config = dict(
    n_kv_head=4,
    head_dim=128,
    vocab_size=32000,
    norm='layernorm',
    norm_eps=1e-06,
    positions='learned',
    init_std_o=0.00581,
    lr_head=0.00414,
    grad_clip=0.5,
    warmup_steps=200,
    final_lr_fraction=0.05,
    z_loss=1e-05,
    dataset='wikipedia_en',
)
MLP neurons of a small language model. Each row is named by its layer, matrix (down: output weights) and neuron, and shows model dimensions 16-143. Each number is 128 + 24 x the weight over its row's rms, rounded and kept within 0 to 255. Numbers have three digits each.
A block is one neuron, or neurons of one layer that tend to fire together. After each block is what it responds to, as a language model described it from the Wikipedia text at the highest values.

L4.down345:089086101112123129138112109153137129137118111132156114141089131131137141181116150118155115113105137122160151126126097153127103130140151147150148133107164126122088126134127084115125080131157113143160117093131148124168134127175117120146119136179065141143134130131155081138142081158122121153131147103111107131126119114107130131080143114138123155153131111165125114109159095139114115159109
L4.down476:087137135147152162121153102144163124116097088146144088135113156146128160134129119113149120130090143142141113123129150136105114128123112099139145160129156146160104133151132133154106137149109161169160160159126120107124148116144118120130148124139079149133147100151114091113139130137140090126195111143127112095093115111126143121112115152116144149156123142105123106080099107129094134142124
L4.down1674:091111103112158087135128139161111091099146105149104133132155139136096071132146149113113116151160162065120126144084120110086117119148151107183128102150192144123143127147166174105093113195170125178092121146116110140091119121113152124093147142096117101148078096136162112140149166135145140128153149110126132127163108154113164118123134131153085122140127128138133131157158146137123130121130
L4.down2008:119142134143128115129113144126113143111148128090156148142136136140130156124057090109116126109149139144133136138151129180158086166130148158128076140106144161115124148095107116094138105128093143076150141164137129045162128128126139122077177117146136153126117120125123105114124136114150105134099121140155131132169160103139094140129120163087147124125136135164120121132134142145128106124110
Responds to: Phrase-opening tokens

L4.down194:093137114130127134114125080124095110157146151136172128170122177122133152148123121165144177122086125126154101154091126123137130163147126115102129122140148146105090153163156126127142124131162109096091094147124144155099127106119110086090154151110144172110106084168108145159150124140138138109124149167133134159150176110127144108167116152107129135133119135123120153125130092133123135161131
L4.down632:097131120158135085118133085150128109155154094102129123106095130144128104124128131142149106113140146142136126116153104102186165130110162104112135138151125124144126092158118125138145130169130132136102162146170145154105127066161114083140123111139137155114109112132131120137145121139165134116129164109102155107113116121112120125099094157138147122158148124116090118128153119067169134129135
L4.down1397:106080126123159134132127121143135110158142124133148120179138159129099120138126130170145160132100095117157148130070134116132129145088143144175120137164143144115144128141103130098138162135133096123101117110128122148130151147080116144139115130094158130135102121156154106146127170129086101142121148162183120101100145119151131156145125157147117092095133133135153130118152101133130123151134
L4.down1590:143125108141107125104122137112125129098127168134137104154121137114167122149148133153119142124091113117170104103100154162175140099133104146114153155116145111167087138171125108127168130131141136138110153128156114127137120116114123075127164190129125132131139153191125124117115143136140161090118141187099098123154166107142122108107145157139135100131080150134113121116173177134115182150150
Responds to: Sentence-ending periods

L6.down1845:143119115112159138105143102079107129146142124120135138107124123121127098149125186146158117131102139126127121137155169140142124136161113147109128142122139139145147100097136130138136157153160133114076143131095102150145117121163109137120087070059114103150108146125121129146145078136119093130144142194166150173136143125111109153172109122126112115120070124150153102148113128147142110133176
Responds to: Verb stems after to/modals

L4.down19:122104109117145150115141117124105157129156158137117145118137141121147109100099161197185082163106151108149108104105174122117152118162156146135105121118145100146138121086117177112102114161133105117096124114111106147165173134152120105132090115088132128156164144140146045148157115102108125145133144155169119150137151133143131131103131130111158142130098153140130134139140142142147131150107
L4.down546:111154106136118132125129134114114118135164131124109075127117126162165078116117129138160115162101140126177107114106175137160128089137093145153135121127131146104139138098125177120158083117120111065095120102099124152146135126138097109135122095124096137138128115161162107133110082096168076136136147158134141107144161134164112142107129144108139125114117131153161119136165168140124171150148
L4.down865:146137103104144108158131190112109130115145150105097142143105124117130131176095117147134119111151112117097099104137131125127078118163138101129133126136151134153156186146129146131127135151083110080107121139139134119157149121143106142106129124102139086122158134142125114152117137072133101135153131162179141156112115132114101136152089123145111180139139075133129085164169154125123090101146
L4.down1088:145140093178149093146097134151102108118139076140172116157111144124160126099103146145118113129066091157141158143153119149139158146146100152131108155120068106097111149119157114136124136110155080124119090145087131132137162137127139133137134115119080112090111114146152097127117129144104114098110124138123133153112171151125139110126081121129134073141104132094124137146118132144150145153106
Responds to: Main clause verbs

L9.down98:138130135132150105103132116127113133105143145108129134141115131093144125132081117100157105114114138137121126151139088128111151111107127101166150135097132127129080133149136109149179084105123119170114154131145118134138141173128135154100161155163093144142100173087123121119092089146139082107120129161108101098128144115084146154127117152106106180110134137096145109120148128149115137119141
L9.down121:140163179213168127175167103131141117146099133099084135103118059136130147133157110132129101139145150095107147142115150115142160154116129158160126101108127128121126094125117121118145146148186145140108137110166150159133127163150140140124105101157122142126136151132155101120152103098118141101100109113161099118126095102121164125194129128112119109158100115107109092108127139130102116113093
L9.down211:088133117115145112136175099137140126127130149124130102177100125121133150073117173165154094120115160184193095134115146131111081072160163167166105131162126147070153138096129133107098107087109097113131129130094108116150124156146093113136109119115098143059156166174108137115149100157141110150094124208170137135132173118135111156144089125119108151134108179128158179097113112134110108129145
L9.down514:145127115146119132161124130134109093086149149125125125139093149109161131149144114137138132156107120131123149140143088152131140147176100158146102127132140129095134130105114153136107133108177163121147134133114107095168120115129126174125124130160131145149147122133100114108088155141114126147148127112129145127173125150111116152135103096147130113180139086159127136119165120078161139158135
L9.down1039:123136097143132130136142099151149155112163144082106113124098129131138148157093144163154074133126119156123103132066162145151115139163155153180124125136142145109142152112081142071129105091087134115065094150114128107145136161143135136112091108151126141129131142143126166110095085129107108161165115150191113159139150138142118118142110119096129094148091137176134118116152106099090157162154
L9.down1084:149131106109124138118099164154136190125124132136147134140111091135091106129140121125149113131168150176142141125106156116119102121115167133204137110151159113112172165142148113101092114129149106182150146118081118111115117123128141103066102157148148166119106118056118112182137115125101091152137116119182143148133152125117170146194123169138162126147093120112177148124108123127122125158105
L9.down1105:131138154142103168102139115167117127110109083164155140144129112151129158178150130113086148122107120095111113112134160118140104052104102130156108144126107146144142114102143128116167118156109139104121092096142112131134110093128146185111174107147111128123098101119098089124139119105140131140094144146142128111148116121124140123127142125080146134100155139127133129104119100123125115117109
L9.down1563:119159087162125142137116126097103118123136176156111097092093115120112101144124091105145108106116127122136137091114168131162117145103154114170113076097141113128123153124129104176129145127143175149128130154087109188102130146124138127128167112115132149128102108093106096142086152136117126106127110122144098128119130116096113131134122089166116119134153123139115136144114117168155128158076
L9.down1571:121113088145152124121091153099116143168136147104104135139127160135138063122081130118145111142085168153115138129117126100122138102123141052145158087127119144128138165148122126113115112140157097111143091147137132128105121101139116082124142074122111112143076127064140093150102095111133119124125130156164133094146122122114198097137113099143112139156130099125145122145104093120106125112136
L9.down1734:106106142148109144131155085123124157112154112096090113110130158120091105098135129126187093155161150134090145151166104102124124126109125136159062099104074145123159134167112143130121110090145130155138090135162113125118142116085133157154133133118134144103117132110147144143089159143145139137106123068145126099110118183149130071134132106126119132158155135117110094132158123080116134167142
L9.down1741:132120101157159113127149082118118128104133146123107129128124175116116123152155138147131097127109136179153092129131134155086093106151135153154117137083128154115146131105104143101109123073112121108136137153109112137133123124149125132143147148051143164097173174156113195161112095130095108164151140189154131146163124202149097123146096109101122098121104133132145113119154108147101112146144
L9.down1807:112108118126133108129150157105110110152123101139148172152136116105108120189145136141095097169103123152127155141125131168090100160150125084133156142157092115102160171155157118133148134137139065133127114118125104134127114127118142130118137172122146179101133127151150085150174127103113144112157124142156114126135063125134097104136127087135120131105129121150104126078139087112120132080106
L9.down1844:121135182106150118151155120098159124119119149122115082101124125121105074135146139135154104113114167154115147131103105122130126155165146158136160098105139145143131132146117125100138109134115124160156149140091102127128131136136114098147084164155140126154124088134132113165098144114122123145108138134130160137134108127141117108119125140109085063130110147145140161089135058126107155109106
L9.down1849:111129105130156122083155131118121141064143116140133116123149180134160119113138133104083113150123084111118127120134113095147121120153129125109102091130141142150135158140126131145126135119160156109171093162095149147100090127147131127125152168099168083131086130130136145149174152141081097114141138124137117108111109168124128129087142106149115105142160082118159130140139066117151182131131
L9.down1880:135127153092126120140114158153153136164133107121114095123103114113118158154133105126142120089134108112099129098116161122111121135071098124103088095099124164149145122098104162157109131096127149094121103115165104108185098120121131135122089133161125147118145087105095146152129184093162164141107080128158108125144119101110135180158162153151161117108142135166122147152105116155150135140087
L9.down2020:139148108149169102131116093075120116116138135124146136157152156132088164138138136147103103140119154111121129162118119135104137135121157167153143090132117162111148153099066132166116119108142107130096119122140160147180081184092136114089125106177158162121174115116130090108100079111137172094150137124076145111112122143182082097094124102123132143104139138137167101147152120112155142091134
Responds to: Main verb after subject

L6.down823:129108101089151106125120154079103144156112159121136164180113124131120177163095148159137119153142075169107162139131155139138133157140169176090073143149094110130115129136081130150087136140050095143087093137137137137125155162122143153146132128121128111103194124099138117133113121152094122132101155108109097086112119109137120113082140131155162141116132139155127159127138082102090166120151
Responds to: Biography main verbs

L6.down1476:163103114108145057122131151093141145120097143164122161141141120141140111136119114091102083150153136114136061138147138163131116098139132118130123125144105136161154114127152121094071106158098114106123135127118101140122138110149132129095139151086117145120139147139125128124129111103160115106108138106106100152138144119118116142107155143140152132173121148116147123112117108135143143128144
Responds to: Article "a" and A-initials

L9.down18:153087102102120110114132080120161141170114128131101154121126103109146134133126173124104105125172141108136163155160124148151129120130137163134067085140120103111134156121108113094128126104088113124134151117101144118115113119136133104141130113119142125105099153165164081117192123128143119138150150120083114121116138140124136136158108109173167138180114082104125168151094131133069134103136
L9.down167:153151089130136090146130169152154113156108084101142074125162130132173126119137141173133110089126069089134104132174138117145161161154101129118091153129105126119106111110174132155098151153085130145146068142106161118111125090121136150131111205121054116132095139097167114138137089126127106138127120175131157147156107147157112150132157127122148080114183156099130129138119145099135114121116
L9.down190:152072132092125113114119173094170126088136153118114123137136127148125121135160149090102105110102120129096127152128156150176141182154109141107102136119136173174181152094106112122091132135139136131152126126123125138148116164167119105138147126101104102142140115112137115129144109110159113128131179123137154121108101142102066116150131139078136145138125138104127181116168171116109141187142
L9.down429:148106125108143157122155094146060139127163109130107147125188093140099130113099114121147113131162126117157127128163131161130153158163129128091155120168151124141116145168149135131073125169103142135112125163167135177126142177130098119137091106147072153117176167090111140131125139135124092164106090110119154147088131142139138142152152127106107141127138123157085129106149142104156102133125
L9.down475:149167098113101120128147122124115129115140121102141070148129093149110131114132120121164117143161118161112101153137113145157098115130130125145127136129113148127056103144129122096136115117140154159146129107108118154144154130180111110121100109124136154131119131160097079071123123116148139135167114145147105078124111123159134107148123140107111191103172140129155131152133113105128138114116
L9.down581:112114120112100140131132119128145134191137134116110155124180163148107110122135143144113141151118129146162105142126139114120137130123150130136140182133101130155091130162135117097133103099104129100127130116127133151111160149147116106132140112152117136088072134173150126081121159169138122116110086133140167126118149148163140125129140167114105100129157118141125110124107150140089126144144
L9.down664:092151163140123135106155108146148135154145123151161146152143145117122132151143194127105089094133157119140150108124146152130160093133116087116124142163121124123091120152133139087170104146081152148152160105140127114179123117128126135134089128116124131095116105109144180140154172159126112122123110120101076114157132092142130103102144120135106115186125149103086139151115109155116102086133
L9.down800:147129131110114110085144157122102103117101085114090136206096134155126133132092118125112114144091101111109158123132119165132110126110164169117124158163109149127103148119159165136114134125131140123160163124117134135135141135111100110160132114137156126106175086077153185133143125139119165170074088126106151124060074151129150106083147165131086137138152150138101171134153144080103119175104
L9.down1053:151134158110107106114141131152094140115106135155105108173100144132172100113113130147139119143075136137095154119125133127167097116145155143115154155141128136106121155113172103153152128167172105125156132145150122149109109149116120126116141145187130137141129141104116107155090095142155142128100119153111147089136131121149099125116165169151154128097150128165090113133174116154107095108186
L9.down1228:141132136146154147102118086139093093143101133117110118104115131113123102124146137172140130166097127111120140073139124140165077088111150097133129133157107114106137103147115151099134175184164111147114128143151139150150152086153101132116112139198122131146115131100139118142126136130131123136155119153097104180168132098133133120146126183097126148140136163127084149140134143110150154155114
L9.down1241:165103161142151116130123141192149136137142125158133114112104142184132109140135073105148144132119098128132130095120129111146139134098149118106124141164147136106158103137096107156150074128111119090177112094110159119154160137103149109132114135107158082129126134128122136093110166145165134105117116120151142165142097113087135096154128106074114118139116125133141117115166120088103130113133
L9.down1639:115103117066175079077085160147077119115133126089096148116129107107119116135121117158137122071139122108145131108150125134132112126119120179101149099168080143150092145144129138126114152113101149107120135111126126160102175149094071115139112093129127127053157129152135126121152149126146157121160114172157096100159093139113134133116103141126108119106105136130114191103146166094132138146103
L9.down1765:148175125131153127104098150133101098176128096138130146142131134102104103095157120144143140117129144104073131144169090091139112126140109126145086164133093064110143161162153128096088111162113124122144118125079138123162131123101091091142133109159125100110128095140161146129173121085146151123111100118094122121155082130140181128138154117091154100121123101112106129095089124107074133127106
L9.down1848:125124093125118118177118112168136072130142126128141152112103096160141149110099153131147122125102098091149127104120109131137129152115125110151143081131078103102154134134122119137110137146139138134134134183143117107123088132163141155158117097147121144111123123099130156130123135103125143164124121138095155156131125173141163135190130121118127111151087142140117164144064162119122131167129
L9.down1945:124126123143118111107137138166104151121077160158123141187079121144115169173117130110112136094089125126119144152166116167145115046152127138120099081110136117126144137150112119090082119122128082132170128141121127168123102139144144119129111168142113103131169109100138150083116074111164149100154169149144139154121110125146096126135151094113095158152133117119109111131152142142083137160135
L9.down1947:082173110077143116091139118108084087133114141117057178118131107146116178145158136151139123123124110106131160146138136119132157145117119124126077086138138101155135126100153113090127118097138153122107127161166165122143118173138134112073122162140119112146146151152122120173129123143173177117137128121093110134111136152136110090120086143100117105133147140147094156165108138122117134131097
Responds to: Biography education and career verbs

L4.down547:128096110083125150148081117102123132160177097135114109073143145069158157118112127097089157076162134124153114173108141148123141156118136124125120177102155101099116092117144106130143141112107113100114194119106112168109111142132135140111135187103133119131115146153073135103136089128134142145119108124178115118124151123135148119119177116134129148108129091133149162121157162092164111132087
L4.down1533:099172077153106115123143072123115148132092128127149127142092147142140141136113132119099112149148116122170137100114128124148123140141133143112138118138097129160105093171184144156132140157116131108119139168122148097151109136120129107148112150115131147142159137144126083144122136115132119110147163140141160176084159118192129148128157127164113127104141117132118128120145118117156128141129
L4.down1824:148145108191105147106147114152116143096092137122156135165107155093119114158101121142178145085117141170121145121137172142146152160140104096103128116133125173104118123100134153107173105128096074163183131150108153131116089149115171150151154099115123156124126123135083150104095132117111130100117137125143109137149110109169124140121112165104098151124119107123104123136156086067154109149145
L4.down1835:154109137126134107133120093150113165134107142127118147074122061101129082118117121123115104099118151105096128155123147115116118139115115130138141098141117116164126126186164125133153174120107130107118161158111154158106114139114108104158101132069159137156114144127129157102146133110151148164160161132122123159093131094153116150147157121109175165152146072126146135108056144107128126110082
Responds to: Formulaic Wikipedia template words

L9.down111:197100101121096117161114101131111123158128109131155176129116108113139134118139131116131110145100120154135142135114124133128100110175179122183150110075139168109113144091124100143155154133117101128093110105103102142156150116144141115152082133170130104133096120143091132125144154150156116131122160108176120175143132142117117130166091146107128113161116118144132146142109149109129123094130
L9.down130:152110156179187130117157126107143129105083128107170122147157108135107107123159127140125108085143120131133125096126159133115115139112082140131108134144141109187130125141122113131110164143135123142106062124126099115130153108133145116085162160199118102129097142117130147142095126151164088139148110075120092141110145115195136159140152124107101152131134159099123115108126132105141115120122
L9.down335:098122119141109122164108130183173159160095116146159125110163163129096149097116097123159182119133158097156111154082107107137142135109124072093147140109152115116123115089113123118130144129123156110130138078132107113163129138133117101116155119111152121089136119136100156140145119122110123123103127119152149157133127150124105144098140159120090121062088125117121041122132126183125159124099
L9.down391:109114134110141142107118150151180120090098119125099077156106117095146123148144169127135159152128152111119133103148140163126103109138153156134148139094127080109149143106135107108173141144099190104133107104095142088113108099145120148116155117141132124123153151119130140131072083128119098113154156133119125113152087130105092104143121138129164108131104151128112148153118118139114122144121
L9.down562:157127087145145134137143158159138150099148133118104138172116121166150094094161115111113120147107106142151116127070145126163147121118141163115171141115120139095145131120124080135195156145109114122152102135134114159113137124167146109148143110078107157139122151120112148130153138118113125154160149128128086113138139157144168147135136123136155128135134101120118155132134115138124125122161
L9.down573:125136127122151135069109132169133124164129091142098118130110152143129128133142107131208164129095118096085125140156202119109139105136128122139137181125131113167128164130121153119145098137100092095158208104115114188130088095131120110099098101145118190157157141137132142101161133162071108123135099107177136130110063150107139138128087125101123149152116122124113115098158147138133122133109
L9.down596:116124100104137153098153130095156104143151144143148125076119147092163135122144154157141114093084092123127120104157162108187093106091129150110107160171098133130146182112129131099112100105163134152073187161102110123108156164114108113117121147118089098137157105056119168151133178135130114150154132160124099135136153116105111126140153079149116111137083193113162131117156113100130112136108
L9.down600:090101186138158136095099130120145120118136167154144113102100119124136097145164148125121127140142151169161119117101117128149121085092132149182144152086122088138116169081127137128148150149122105128105111182083113182131106143123140115123122150123186166136144126055124139171170106146127113127123126154168120144130116149123131101150102118135147077136077181137133148133141128153147138119156
L9.down731:116131151166109110150118097073138112112158083074137094100157113103113163104120135146113144126170143129089119157134174144155130137084117129098103160121153138105114131153096182158151130118110130101121137140139101159135111133157140088153108157127099085104086117122102181103122140118129142148146138175134124114123136131142130111125128119132133142142123143123108123090160175142139115114114
L9.down838:143162136133092096152160107104199146068148089141119131100097109165116165126141125142125115103124118148124129159104120129137118135096108148117130095134163118147138087068097152093139112131073113124113096128111126127167096126113064155103102166175158150098169138158113134085158148159117147145095108096154144131152100138191118128144147138131134132106104097142124144139110139125141128189149
L9.down962:174164126157126122125120140104126130166168104122143107135119140094095150114146097113077112115146112122143150118125159130147107109128138118112119122076151140097101156078107156121153102150227160133139166123118108118074147133128135127144150124157125082129119147120096137089143150152131083120173172149123108149181145140126136131152132101128136158136125125105086108145123125134104132116119
L9.down1006:103124139111129150139119131125117115122123117160166124139177133134140115151112119153115167127131092135105124114140129173150124142127116125084118115129080121156127124117096107126125107133107136122136129144116107096110153146099129144120102156134123155110169135139150129122139170155119126154155126116126125100094159152125146109131157126094106161130109077123101189101162133096137158133133
L9.down1134:137139094144151117164105128111130140121158119116074139143111127147138101130112141104122159139098117133143123104132088112129142115120170130127141104158145141133086094104113143119130120118124127141066147122128141106152145133117157118127100121067114107139172143157118137148119150099122084143124126138169155132111114074110110141155088110061093139177098120122138118133136117103118165147128
L9.down1259:120108133122097142122157137137157126153154130135156112112189144131107127139101140138121133124160163111127122111103091159122124096162143127166137100094123162136113180145167127101135161163086092150114146137104110146122109155101132134157119128095123136102144097143144143143100102098118094162164136167154138146114130141117095150170117143093129146109121133075155084136126102187119088116107
L9.down1470:160121125143092120149140097062149115113150148131066118161180170111139143137065160139094123102132129103154109137148135146135134094146127125146142072148086140113135166151116168158135136077104112090092150143154120147158109114131113151092070133124118126124144111116114139119116097089130155129108110158152103126147152139093078089129114136142136110122112160114133107093120159127140131108134
L9.down1981:117142137119131138100115122129164128118142109118116118178149106086145132166150133115171129128133087122156095116131191091144110124111098151163150122106112111105134088154136106140139129146129127142107107149127109146145083108144116147136165143087123150111130144134137147137141117150181111127156161068082130152165150118103122153118129118146131115102061135106175125127123154130105125106151
Responds to: Name and sentence endings

L6.down1322:127099136118086165140114161137162145179112121100135132145099140078162116128150100115117115116193089140148135161144128135084122138147102107134135079158101146116162117171121179076117081117140121110184089133099129090110115118131141096120135144184129140147090173125159111101160112083075156152118093117110163141141143170124085121145130147142132139103136135152131107080097154184105147093129
Responds to: Sentence-boundary punctuation